Weights of a small transformer language model: width 256, LayerNorm before each block.
MLP neurons of a small language model. Each row is named by its layer, matrix (up: input weights; down: output weights) and neuron, and shows model dimensions 64-255. Each number is 500 + 25 x the weight over its row's rms, rounded and kept within 0 to 999. Numbers have three digits each.
After each neuron's rows, "fires after" lists the tokens most often just before its 100 highest values on Wikipedia text that the model never trained on.

L20.up709:475517484468515484480468527502494475505486517553514518516482470509524512501556558550518512510481481474436505443481506455513506487519493528527522533446506484460464528494500500457519517509533473510470463466518563509537485533502475504494484468514493531507477537502490495503511511498517508497497480505544475489513532525491520502489459507519479452491475533511561504535507493530500491506510470476519526489495514523502475488490450509523513483494491498504480508493502531528517477497498469530518529532519454459482513486533479498489525508510536455567494517510472506554473528479495524455
L20.down709:504479468536490497487546515467484507484479479484467496505502476487504495490480504483484478526481499506485475524519434479553537482470487478497514513526536533535488464496496462520458498534504529510551498526465484527459505517480537505490549488436499496523524519500481547521488498496512485468524545488471521507450507504534506478495518500483496511513522488488537538509526515445468460487508505525494494498492482506467504492479552539454512522504509535501497495460449469483517510527498483506525493511505503491474517498491496505476502501570449475449495496509506494506475533508472476486
fires after: "\n", "|", "-", "ersonal"

L4.up678:501472581513485478485480502520477488541546525509496455505524507518534496500477526526469469490507537477444505480486519534487478476482540489498478508498485532536515530494500471473524514471480479476529530496519499477503502562553538505473532552522498503507529502504509505465533518482510486493503504492514507489508512485483518528531470533519522476492499483504536532498512499515476476500496488499495517474538488479554458500452519525498488483450474488498492503506483491491489444507513519456478516552490507500509517463504431489503487517493452526510516493485500508538484522504479480510
L4.down678:506538490502490514489514531517478499497535510505500547482495490485466489519542501469531513490507495509518504478515516483562449514530478472481534479495501555507490504461477498508511523527531533510499509490485540520533516523474471512536492491453476454491483470529477511500552499471524500495522498501492501489546468508508481469473526507464502511502484495457480463541497497521519529476513499484488513572451452525501510505494498510510547516515457500504470511462531482510453512496541523515446489522505516528479529521523515468475546469485489525523470507485481480503502499474508468473
fires after: " J", " T", " Dan", "b", "j", " Mon"

L4.up758:452561535524533524512528514502518486520523502508529509522510520503516493497484461537522484507537456475465537497482479478524519480500544464439484471501528475534463512483463476494516459472502497533492509507481525490525515522577495504518477517473520486470519492479496552543494502509504536471448509514486521518469535495488512484496510519474497521498494527437485514518512503462500467532460513520456527490483487483490522515537517523459483508496480532552483484475491520530527509495528520523504503499518480518460547537483538570514468511476469492462514457491504470507517524535531440503
L4.down758:467509497553468521522531499472526487533489523469471510476482499489485516460487480517479492510472455531480503548539505508489517506511529453477508486510524511476487532493508538485549476518495473482524523484522497462521471517532526491499482489474475508493471499458500533552472467506497497514532539529504561499486500482478516499497525476496472495461482500471460569464472484485549479519496524506520553515507517527498518477530481539508496529448468502461507523483482460465464513544503484502479476513492502543523474527467508520543524476539506487525472473458535476497462504524515554554
fires after: " Y", " B", " H", "B", " b"

L17.up997:433459481465483496522438508507482490520516522500502453553498537493520480503548479461518498538464509475494481523523503531523487516533538493546479480501462530528446465475494519481478509519549513502483527531477500495517492498483517485477501545494474543495481484488490484505469488499539503519482492523506529475495477517535456501490525451498506501492492527486518485502543510543476486543527452495451513476511494487446520485510505499489495443491456446513501507510528491474484504504541469476469524489484460500473533502532547531480484482501500484493516462499466508514498514524512484535
L17.down997:503478507458530476512502507504528548490501514529492484505458509512500502498484524546485476503538528463497506490489519478464480501473521504520513504488489464508514494471448482481495502536510536448506513519535481559520457520492517489479514498487515496533490498514514484501499484499515515499515479520480474518525489523461529509462493538504480481533512474505513568464479484447493479549487514455532460474511483494523469524493522460474524444490544489499482496482512459517490514499480488521481470483469500508531484504489494501482473524540510497508492518478504505453471461500495492430
fires after: "-", "\n", " B", " ("

L10.up81:493513482498487490501470500516492491509508548462510469479503551523521503529470551489561495487501452490523511518532485494483497535508540496501502475500536476543523470500507555478483463493485520446520514507501532458489502499534527465479525495555500516510523512519505516465454551495507491480492498491495487476508505501424468499525518503463509553498526487493523480496448493522506506529508523479519475506492508517483485482531480532477486477506491482497517504517510518485515546481467507484517513514551535494476531483448508490453549520480473486493498528543476476456468515502493461521
L10.down81:464468493533506488544477511495500498552490499538532471471539481506508530500551513540504522508539481514509497463518535530489502494497514541531501517492553512534463478482465517490493483516518485504491490457504498484511472526516480493502536476468465477496522498476524478490524486508525521523475499490502544503520468492533532537504466463501492467473505510477551482460557461475498475502455496525527495502491506537492519457479480484525496484520537469457520514467479481497500461466484477515503474480500493514534493500525503472509544509488421507501462469476492483535510482469496556487
fires after: " N", " n", " e", " O", " w", "I"

L4.up415:507510525485483512468508512504492486503494460423494533536464521513525513524484537493469516521520484487552545473496525455483483466497489516486495500444563532487512480540458488512480504508504488470484500478465491467556491514524524511459549484503500514489472518483510506496518475496537486479537465497474544534511488481465447519519485511474477483483494469512485497522495499486475526538502511506471498509510505483508496525525534527484481537431494510507481430487472517468515452474461551530512514493554508520480547510464543513536471518476476521529498515524494478500507525526495471493
L4.down415:505530500492503473513519467536490528472482534496487517512516486504472489500496551532482523536533483526476528530533516494476534525509481497543482492470491490522513486490549472493547489464463456516449518558517496478526511503504484512508465509498510489519509512496463464499472516498511492484506496502504498478444498461533538527525496547470512540449490521470524479517468476483518479488503512468511494534549551509483526464509442513502455495479585460470470485475479501516475504513511516459524525504520454497505492484475504510468451521523502478485499496473483522543495520532481446529
fires after: " m", " differ", " M", " im", " p", " eff"

L15.up287:534463461490530494496474504484533515489552538519472503482507503491501451540513513526497477448489484494501469501463524492484481505504515463545490500503492507530470504493481530462488466504508524464522511462502501491447494504522497488420532547511443497520511536511514516510456475553514513508489551464506490506494471500506501507518493500465481449504487500490525518545448507515492479455532501523499524463463513478489470521468497447492500471533484482517480506466513497466474485466562520524487494503513537514509490524475487500500483518531443542508488474451463511462493489502545528518
L15.down287:471525471529490507473476482484537512491474515488534518532480488511499462527490508516487483493473471520482535475526505473473474549525507438523506465510535509549508464495532504488490526492494513521472452526524552511503522490444482481533535475511511534478535454546495534472509493494499462515532488525496515504526506500518527495521496485518553551503506469489503514489515521464557472513505470447494538441532499489468478437532503497501519514500470483464485485502473499537507516524473465510490511492525509487491501499534520458482524559519507503530478493482522527462497501493455504492
fires after: " R", " St", " Fl", " L", "v", "st"

L4.up203:462483507539533484496478556502478524537510497426507524481523495525524468506481492527481501496552477494488509511507474461499535459491520465492491497488455522503511525504466497486519463517507485516553479482534510523563526532558498477482510476464499503478490501483476490495483441502493479491465495488488527479469506504503511469528510520517547465465514502495546530515481473425468492514525490480512539520526514470497473548509499566502507514458472502490545482502506500523487458523529514497486503469524529496510528515502493514498525504487448499510516499512493505528550515514506513539
L4.down203:504494471521493496501525461474522511489510485515544483471510515534513514515523520498502513434479516522521504510442497530496491525483497515575510467493473532544518493448485508489498510512486526492472518477510522483479451543482492494512508463531499484528502504495456524488475512519531492513511479457497511488513500485526463535516538517490529414492553471511473515490528509535526500459488483508514484476519496505513491507508484543467483517451496506523509513467512474462495478518502495472513499459467521489509497461513498541481561513530492503495504493512499492500516521516500509492
fires after: " H", " T", " J", "r", "e", "he"

L4.up606:517481560509542524497524506465513543521513487479475535481531534539469513512498537519503491504481537439531491488492536493551497515466509516491505476489485454516482535441513485545522494536508450508559506481489476450474516482460522521496520509495491553545504484466484537515520533501531497513541476507523514485472481468502518523537499513471519501485541475490458466474490484508492500482473533536493489480468469487475485467475514570521472520493494515480477474541481521496516450462490543503519502493510482498476513519522493489519494499479515512466508485477502504531540501525537501493
L4.down606:474504508480515520504558484540504476509483538515481509489499494488518470491474459482492509486437491493499459513448525512465512475492494544516525466483496519511476485520452481499509546509492498473495494507478497455463495555515494497479513524534537510592471497502494450476458500501484508512506537515484489483510467505502495505498525495510519487494531511482552527508515505512485434565544520483499517484492486533499518512505497477500505521507501531471492515525526454507565513518476480502530486476520489496519518483542521484500492497545484544476470467505493533517535532484485502486
fires after: " G", " Mar", "M", "m", "ie"

L15.up30:503460447520533522482490517495479531493510506503472485506553531498484483503482513472484576495456478556484517528509505551489471486540552497491485511514480482558495496484510552531493495558524487475463494514525471501492506523527517499452486487539522539510555539511492512491464468476493512506516529513509486505498521458499488482513492475520495503492474486530502502483497536500497477486518528486496524500487497491454491518479493492493485539542541545511510454515486504449542521449513523535507498523486504526489510493471464490519515508482480502493489491525495531514497522474486506525
L15.down30:473497525514503499507518495494519491478517509471487465515529488534535463481519491519494516485541480474498559516499522488496570514475492481502499519507487482482530496504495486440536508523501500519498483525554498447508508477465549492513471482553537521490500498400510480467531513527504498469528495490520504473435472501502501464504475511473515525401530487470526500512504503518493536509523491525496499472515499513481478477522506529472501498480489470460488552514525509545500526522477512491463501483532514523470502484524478537477518521521523515486498535515479509469478466519462523518
fires after: " f", " N", " L", " R", " W"

L4.up632:499503557487513522499531493544519538462509471504530472499473520525518454503455466495531485468513495507457495482478575509510515511481478469475464442478484492488523497498492444487476532529526465472535473486518480480499532514520457492466475483522521514551489482510459537539540536467509508514487500494498515478499490475494494516537516487485541511533541521524521506477493501469477475479499500455471517490523475530546498521516483526522499517497512473467514468480471525548499507465482534484457530478502497523557508460540478507482513504499454476502517501479549510540501505526499490508
L4.down632:523513507526521499467517533536483496502508499533500515461475539483509512489508480481474489517532526527497492465520540537497495546477477516500511450541481523509491497490465473495490482534507507509503456543494443502494463465495527466439517481479503490504514531456443522474547451522521536518505500522502485462525508502529511498519508501516532502530507507488483481505463494488500500513522517487470513509464525503519474471480459480481491502476537494481517560472502506555547537507488522476470483491518498492533506482495515477490507496507499555505466533469526503506510506509474495462
fires after: " G", "e", " g", " Gre", "he", "ie"

L6.up169:458452534479548522455465531516446480512545511488481521501518448493527502515512484528495494490510494477503500480526486495506487498473503519453463521525477456493543531502507498481502478510517506541523495537490508469535516520516513508503519513472523537497535480461524506509505481512491531512472561556497496477481486486485479506511452513504511523477523514516527497473466476488485514498449489505546528489515482499583454478496449530480494511498483467482499471510548501501488520467501499505493474491519487505465514515490520514528525542477506523560507580537472467470502514511474472493
L6.down169:502513489513497512471490507484498526502503541511492502482492536498482559499521501467506479524511532500518468494466494461480492535501456512546488478529496521519466477481495531517512521507477502495546524492530487514477483511494469515513494446535478478545492462507505493504514514526546494500529501504482503463527474531484504535482507504473501510528543504516497496538518497425503500537466472544477469538507502517429530518459499503494495461477530533500524520467466472492567460535476513511534515463494475482498495491524514529488450478530461455580530468487533496513489470494509537508
fires after: " K", "er", " of", " and", " I", "ag"

L11.up150:545518471490484505533466493478466505502486507473527554557473495490489537506476534516487514537460528536481496556498540493508513464533516487481506526509502474486479483500499499473501490472448544451466470539518529479502521485491530491487541526484474516487505527505473463523459508536522555502459489508484505502521501498485491520493514488520500545504496454479505447470461525475484506479509485520526514485472491494480517547518445512521458485494508478467518494509521518460482507503475548459469525478486488512466466500503474544516528495537469459475495486496517512480481522502524481504
L11.down150:477479524509448539488495496473541487476498484527510524499502505466487470506546463497517523520509508541472532481503500491514503497536474496538487465482542561507481487524509508489492492478532514504538498505496500456498540485507467487525461489459486507475463515504521511504499504472535487468496512464495511499516544516504539504501501508528497507479511469488513543477487407505518501470449499460481514470526471494427496525456509488478490518492532533503481504499496531546488520492489505494461526489514480482488482528520458489508463453485530480486509523514440527530455493505531509508
fires after: "|", "-", " •", " S", " O", " n"

L6.up671:526476444514532501456459470521544544469488562517503502490477518458523492495492499489485459542523456485483494479557523520518522487483446507513475498499503498481503507485492458488495448496492532468499482489489512514521471515548509518494495528514477513481458520491513480541514520530505479487502571534495510525520481474518573468502517515463511515526486484480530448504495536513486468503501524502498526508551486465525525519515499508491475501508511480495451476469481529501485490510491501448522477516524432512501509502467465501515522474528449473469473475496484437521494492543484463490
L6.down671:567461477514435542486478468495471493522490517503520516507487503522481506502464492491513481519496477505487537509452469491467513495486536453505512484524489502542508468529449501480521519506452502511491496478492488518461484532496518501501528512534524523480469536483517500538516496457459493475465481479544496489510482518538492488505508509490543533538517500500494484511521541476495471458506501452501481502525504520470478520479517507486485504477530532546518481501481487469500528544527508493500469512476513512472438512483512551515504487517475483492508496515521530531482535501456498566
fires after: " Sp", " pro", " ph", " h", " P", " n"

L6.up143:480514493501489497515487503481533513490487518470492487501534500519506540497478478539497478506507507514483510495463525549533489495493503491489468498483461473524483512491458497468412469522521470528515496460524494479496493520503499514500533485495484515483541512512564482524517525493508517454473544525537503489474473452518499488504559457512509510480490490523515493545463494487506483487480494514453483452504482482523455501483518509475529523519493474454500526483535456548495493464526538518513530468513491507499531487483487541484459541507465434476491536522501474525527482525536507472
L6.down143:505514527531530484517512489450509528520473499507488511505473523508486506515465531502496501507499473494533505449494524566512506472485484497498501505480511469525510469481510552476459489547486534473483526504556503521582514507491493512452460508516497520456495470519521496504491502506458531466500486508523518517460498514488486492526526504488519484458484489505456487528537503521443501455547500506481487520538501502497507485477497509506531539522497510504462483466538496500544550519526453520504498483500478462487442487475521503487491517468494504427437560526510517522507494498510500522
fires after: " V", " R", " St", " G", " inst", " st"

L4.up309:563472484449517482495498531476530525498516511514449539495487505502488459524513457482528511507476464523491506474520503509508503517475470494524481517486503462463510514492513489499507482578499483461507466495489515459540469548497520492500460539545467493531484512516475498502548485511528477468504535505506489508481447487506493522484531478477503476454520492464505504554529474507469415471521501533511528512501486445494506512487462537480491479484504503451466513485493522482489476473488473506463497515508513487511501486498504529459495494528498512489510462518482462530497505534477546517
L4.down309:521484478463544504483508483535500531495508473478493498472515484500491494484457525504532453479448488458507499479517482512504481496497493482531553486504525528484536440505508553486520518519535483536509527462474483514475507462502492535520499500536508487527494516508504502493484516513473505557517485473469491471500493501501504528491542512502507521461495484518515526572534520487516500466500453500457537507541505537507503434485499562515518520522482511544533498449483466502497513497495540507502520483512433485530477470511504506551461500536473478436513514515447475499495475536496492497
fires after: " R", " l", " comp", "p", " n", " m"

L6.up240:480506503533506508479511490483528515477519548519461447498514485518506498488495486518483507514556507531493466495509548522520498507474501475480449478500477466542508485459447506506477463513482475488461509492502462435531516476488489473434528496527496518509515496490523527473489506502517509504481489497460500506498503507472504483464538496489491518458553530491481516541510481516440510512449439518461525485540503497519496529524523515476472546469489460505488549491480518539484536490480557481473498468524497524495556507525498521482511528534491471461494492520489491495467468513488461478
L6.down240:526453473532552502486490482512481494531490480453492500511501474526499498493531481548508487505512545471510515490458462512535485526540538516532543534487501493486484503505473515497515502491495487460447542465467479493489482488504515482510490467524515473510513533484516515487529507563502507499543455520488531468496458483473514518471502498504537507488518511505465475458535510474546520504507524510480538456534522523514467498460531520528464496510466486487491513509481468462440530476475537520483442507491509507477513500484462474502506502495534494533479489485504500513515484534489514486
fires after: " B", " St", " v", " b", " st", "st"

L15.up714:504479495526554488461484539452479480514502496499477434565497497510520442501472492495492501501499477518529540512574508503522526517520504533509429484506522503505490502471527497525472486488530516480531511494514493498530549507514499455525519508534538509508534543517543539494521492518515499502460484503485486476495488485497467508494538538513496532415538478535460486504517496506465488465476515508470558548529507502498477481477456471510483499469536438500483495481499537472520510466487516479453477486508499497489541459500473521466500484503528505494503498543465519507447492493517515495
L15.down714:480480530492509492502477513499506502501507521510507489499477499520481459479507461471525497561482475525461488494473500466514433516529504494468514462497493493512518491503499530427499522509507498544485504490519479502549529524486484552495501476498502462536482487480474479532498479485471490510501498485513507492493514525444533496522479460509500509512477493474503472487499505508511525530491464479504445480502503512493497515528533461481489520499472454524485464501515523500518509522525560523514467504496439479475521523529523538534478453438500546471494566539507537511512494500502443519
fires after: " S", " s", "E"

L6.up309:502507513486486474490527500535548499485508470513492550513523512485514528486459513485488443510531517480527487438516472450516475493459463473483456490468505498519521465457489510537520498502516483508487478468500489509541505497497503483500468522502472551519457487471461487499479488517529490489473548478491501554473502505482499511520491531504518519466498513463531565523498521448515507536524463485501474486474493464497524484481450509498439515471508486500501455464551469478496517491490532456509501515519499505515479492521482531504485502482488508512525497488538494505482489524487535499
L6.down309:508500491453476536505506532530493490497500473493512499516496450490503499497507507479485486491495490469529516458543530478484496497499512438523497469481489492518560461543540503517484509500510537554524478466526520516521516516555494497457507503579462476519481514516508466472509518519528552471513494467456498511516540533514496528513478495507481495463528521509540494537505574494500478475503459525496455481524515517494516452522476462497501538467545496500497490493501507536541477494504511521519496491525529504489503465516544492503467507440516463466467492554524493516477469518504503517
fires after: "em", " comp", " m", "m", " com", " post"

L10.up78:486489498501537499510483534518524511513536460462444481482495475491488539524495516506505486495438531482545419495448481502519507481543526494544500500519463458486492511488489487483503545519519519478486494509507490508492487520502501499514482491494505509537540498489519480507474528490502492510491534505522460475501462510481513530538536473479565514494473508514508517494536433499499501465482467487490521513539485488521441442478472502513437528455531497487516473504522528504496540508505503487537497481526497498501495499507499519479535499505508515505498531484474535516497499551564476469
L10.down78:491487507489520499473470494514484521499523513483541484525535533498482491505534523490527514523546488510482478496464466504492498522511463437483509507522487513472478528508550463493510475508507499486489472478481490508501481525518466486503487514520540452516519502538526499487521565448498486463515543515498498481507413570463503537519528496498485507497492485484483467475502529478459514510516502462475518486522473530526516477509511516482509510534506521457509476537469507495467515501484511494545494511506496500515479522493545522500506500576490500508479512477508481504489520521539491485
fires after: " M", "M", " J", "J", "m", " K"

L6.up339:451517541484529499514483487512491503474481482500513513491480475532460495501497508499496511542469463472457484486467505505498505489481494495486485535482513502426487477537454494469503497511501520494526491521499547498492510508501474519484482460547537529521508469474485498529504487505478512481473506488451486484502510525505515476489486513503540519521562503519471479527519429476457480486525453476484522480491516478515520508512481530453481452496523461524493510439481505515516494485511521541518522499478474517471551528477538469552520485569512455518530540488494500510489497496493529501
L6.down339:497504454486511506507505566504521499482496505521509496426489498471498500494520526496505501505516506516448465497568463512531520480505542523458501478479515501475512481492530478504476484501518529453493479456514488512491500474516463499522479528473467530537527522454507503520537497502492480485524524512466520520500512479510516483508536526506532534470504478502505533502431506488525497473519528509473494500517490502512530485486492525505514438539496463542530526518504450525484490455517487536492503527519507542490517476521470422481500523468503475478482551492503458466531525507508456465
fires after: "\n", " School", "|", " College"

L4.up230:513514539520513590484517472536543542495478515515507489514522541478523455497475467472515476501521464453509483530499510503562494486527497492515489470487482525484483505514480561513529510533486530482488488482482489483492453495493494512498495529526476519512514492494493475506470508515527493461453517508495513496493511498512475467509543442471507513529519512486487478515469474458474517481511490545525508477484523457467527536484430507467515508553526504484500505519472470513545516512466507519464498485493514485516506523513513455480549491489487474484513447466547525506484474524529512502
L4.down230:565543454495555506560473500506436490485507483531482492499511464492470457487558482567512500488456552495459493468509553522524511488480515488509522491498507485510502493485519481507538539457482445560467458517508531523513488498470480490514472479493492465508504512483505475444492504457485474491471485457523441501472476509459515499483471513485505511496488523533485490501518493515500497505536480485486495517495512466502523456517529482504492491487532504512483485509522494489497458535517486517501509513531501473508466488516527529487536500509513480511537500513500525469515450510508502488
fires after: " gr", "gr", "all", " D", " d", "d"

L4.up750:474555568533508535470450489508533486493501524522488479475532543520482513510467485485542511513514492515465524493514495487517522489470546481541474535515471517466487488493497512494456504536513531494550515500521510496510486509510497475530531543475497516489530557495524490504482518509537473533442525507488476502466515497508480465507487457475490530487504473530498489505480535470484513464494485504537496469518484517458521486495531503469512474519456485504479484504494483515477463483510539509494506507515497532526497531460508497526529563511476473541509498487499521544466505508521492462
L4.down750:540513486539494551474535536530549528455518500514513541539497518518493500497475545473508492499471471504497531495497485494473468545513493445531477493491464504477491492494481474489541516493468477473489515471527502498515501459467481519515485526508494493524494485519460519477489502496500503478512513521472534523507525503472511519508470456500478488487507480458475543527499494508484439500518467531491450506502448510473492517488514517489502485475528472495529523542479507527521469480521500514466481496450535499529526490503486501489499474470491482490488495514518478512513490517499558508
fires after: " V", " B", " N", " G", " D", " st"

L17.up297:491516462521502523481485476493497492539514522458482527543508488502529530504501508483457522541482470486439520509454482509516511480530526499493500533451521500515461508504511517515535464562502477465538464528505520533499532530500517487478483547537526494507490550527510532512465522498565486511460476508478497468482493485467548552479485489478505511495509480481536479557503516498530498478487502499519504509507501498514489498465521500460441481456469444534551483491465487484510542460505517450539510476466475529474514472532533499500532524506552487496461494510505511474508510488502503523
L17.down297:516529512535510558484528483474510519469499498519519439491477500532543483498544478510475469503495532532506459503504521488447499550494501476452483470476504475540509503512488466502512505502529479498449486511473513531505524469463490497484500509474487581492527509453542497455502449490523498512504473484495515464470474548474493488568485515523490485480529467539533519504486483464475484511497527518542516512456506489516505468513472527466475525512466484490498524463480569519529546513518495482465480533489510491522492561485492509510501478536500495516462548488518539513483496502516487527
fires after: "|", " a", " |", "-", "y", " n"

L6.up97:468487516493461552503510496521516464476503497500505516462543528493490524505460486512475492503495478480486543499501478477502490490500517494488445474466504530492475475504494530535467465523472469523476481522496496483536482484533468497544512545511527504492490517508494516515468549496513474511527565552520451501478493494506518506543516495483553491522516516474455476477464484521481494526461525461500472467495508497522465460538500505495446440485502511477515519463549520494491516480492539496537482507500507541500504493510509494467500552528519499499472487526467508479506503518516470543
L6.down97:469493514480510479551520560489504506480506519472479494491479497477489474499475506467534476507529490509478541488479520507520532526555465486485499491479500494460477498494448503496480519463488513509534492524480514483495500540482538512487497520511533522496520497522522484511490506486464464468519518491524493498528502509493509516487521475529512503502490495491467482491462516537488478530555516498475480536509554507476469458535459505505453480517503488505532542526469469495460514535538492472463561498470506504505468494474561505489528484463481495443525480461491541520479462499506504525
fires after: " Y", " I", " H", "I", " W"

L4.up108:445462546536517519516473519499521546482515555457497466525498524492500491544499508496520517529508535474508488510535522491532508488461483507510477454484503509488528484481467462467486505537496487512562508509500510473465508492499522475489527500532505473537516542480469508528470496475500513472497472506529493449473516535459490461538534483485452472504482501478502538522460502512473537531504454522480513452477527492534515551519495508505559506494509450493470486518525512494482507538529525507501524466530457548524505482478447536461473540490484470515484493495505498496480522492535523526
L4.down108:454505501459540513543501526511491496516487569473528480470478439504470510526494508486528508526466517535471506493518481490485483512501540534544460503533481490459480503492540489546514541497482486500490456496528513483532495505475440518487478517501450522459516559489487498512552512462529516497505492470489512520483512515523483478513493478500481508486516487506484472515524463482488517526506527530538491481531511439529530503494485478494484482515472523490453514505511474503517538457487501517531461502486471459462531473492484482507515489461473519541489502483474505471536477463493540532
fires after: " b", "B", " St", " C", " 0", " st"

L6.up803:459547496479536484496457510479477499503541515506489522459522456477502536536448483501512482522490476492482489480476474467513512468513529469490484541511505491513472486499457487507519465468466535518516484443501523469505515465542526503503488487464523510495500500501511444537522570534475519476512527494455527453497500489488519522531507507490477530500491489494484497530500502511505492510556516506510533487477499488477490518500501459491513454552510489502488510487476492495524487503451511467511510495493500486444508502518496513520510498481498443529539493520503488482507496497551493502
L6.down803:450506494473489513470531503506537437497500499527478513493496481482473506498497517508474524497544499519493510484556489513528503472502518559463523495512472507491524496549553524499488470522473518492520475461539512486512470516457457481528513505499503490510512493516508507489505459538469504500512512500497494499494521509534483453497511528522510493470503497506487517478499486534433481501550497526499483514514536488487498469495499523528517505503499487451492508539443486544524487494509472533450478451528502507481466497530515529489474504519530431492482484479461409481507448525536531505
fires after: " h", " e", " col", " post", "ro", " H"

L6.up612:502506511508489483503506551516504507530513552507530500472513507494531495510512503476469515527526509490504543431522521488504501449542431481485511457494503490506502485480478498484515483492509502501497486451515491474526479544460477516480491501458488533493493487483459490484502505478513512460522486487479507486512487478535508544541497486487487534457498507477525480480494513468527531481520490467508489532471514514507531573471507536531478476489495458512505468539538512535458566521501533476497518480530486459534510472488490517519529500516476495493516512527514474483464489486503523452
L6.down612:505470463532519477536508491487516543508545520501501491501474505481502499499538509514474494543508474517487483507484485482477535488536531503542505500513530480523495495510493479517467499493476486490516519438527513501489529496482504528489510444490536524478484503480519484528489461517494503472491506485485533475484519472520486503532508495474477524471423524579508465531446509465465532515489508510519464477497509520450465506494498515442442473537519490497514511512486506475494533523514523489508513514506462525476471507470553494459513519431474465475523464515511509510513492480462518516
fires after: "ra", " o", " de", " sy", " ty", " g"

L17.up229:468506508496519483532458514484515531490503482486474479535506512492503482498459541497460506542460462426522487474499519477547491470536494477494474511454514437538487513520477506496466460533551508463498462538494554472516494518511535512469483506524489534493499521497481493464503493526477513537492534506488455470499485502499490517514498542470506471492503497439510509514524503530494545520515473513476475522459506480515501504516503520482487459533518499489512518490520497527471564471517547484505502492534497493485517511485548537497516455551504471519510487502478507536495506499532481506
L17.down229:472488551497452513502490499480505501529497461500493490467517487500516497443525498498564469453470497581461455502451507516521388500470473504530503503522519469530526475500493493465505509532441490559529522490497455519486484553478484463521497519488501520471483481503526503512493523495502537508496503517516515483486493543482503513463501488463512446517511508507479478495500466512460511506512512528524525471479528468514510509510524473451482515492517506499515490477473479494537511508527480506461510495493506478532484502475497501467531484493501525495536482526477496420545504517523468520
fires after: " \"", " \\", " (", "\\", "\n", " "

L15.up582:481460534482507438501537525500505450470465476538464483497504540515524453504513452545488506529488462515444481481498473474490500513501501500482506492500535569553465498517534486498509488528498464520484512475494506468531495493524525490535523541527469530532496502516497513512489505449521472514504504485518433523481481503490503521487479505542515536499525498500527520457529436501508446486549484504479519479458477484482471502461506470494527502508480515514489489458538571462519513497490541485456525514490488480483487486518487505504464516498501508551493469524490494503495480522458498469
L15.down582:493463513469493516510481518528501521475466489478491496498497496526459486493517479504456517515507502513464512508565505511517490487503522564468500513532539515475540541497461525504515506473498523497539520484516507464524543497497482494466485552477497465529477497521515530496492514509464568526531512496478488505485510551465529522495516487520491467481481520456497489473511543522505494487502530482482494471480513500519491492553510483497468483492485512531526496491528498503484485472501548505474495539469504474513479493541501508522485478467472548459526468491467463479569491483476459465
fires after: " s", "el", " S", "h", " h", "f"

L4.up177:490464492509535516470500505493536529509522556499474554539529523507500455515491554481500475478523507487512512495503504456526499477506482516521525472513566484466537506506493444516486485471492498494503474456501459530538472508516480552496471548512529519491522475507536500544480514501522543473524495518523505467500516475493494535520517489481495532482493498524554528500518487461463439541487504537535523475495487530523496478496527522490491454509506514527492479435480529500474471475485526504467496505523481528516508478493524489480511513488490495576522525500514468518457486489469495469
L4.down177:493467524504525460511506471506514500503533521511532510509476495531526522524509518524545502495505527494497497468504550494499470469436475494532481502478480442514502498507512488486486541508493519549485515532505472516459488512496465467484476483514467508496475524495513503524462504451459523487500556466475484502474498496487476502501543493510533515469458525515544527452484469535507500489502505463512492515468493505489497494529445480509465559481450507509508457530541520487449510480487505492514494554471539518493557476535499508512471469503498530480475492461532476540466507495471504485
fires after: " m", " M", " n", " P", " Ch"

L4.up449:466475537507500488487491549498449532519475500494512496514532487526480491492515503525522488512518512471443512473470498442504522511536473476479494460502516519503445534492527550469433447534502542478522492518480531554456525499502495508520467500528495469537501496452524506490487514555496498514546500489469480445493460505472491520537464470493551526510475507483471482488502510474469480488491484529519528492482517509507479495497521530478473488514540494509517510501485485456507451475481531515477526509509503502529522489504498521506500456493514495511498486518498534491484524523528498519
L4.down449:519514497476477456524497527514491521449492491496513538538509524466446530488520560478530530532537509493486524533484512513494523477480505456519494477438507501517540526557491501515479506520464493488477456500514518493476531523530474487504539540462484494497509507523458508489512479479496482453497489509508500529545526509474473484523487508508462490460449527492529517508488509506517504497468489491512470492500527502486544505539552504489494513481486492475498541509459539456467479517516442495518527505496496473532473516495507489491566522495547494493456496466511527500490508465473560485
fires after: " occ", " Rep", "’", " se", " met", "-"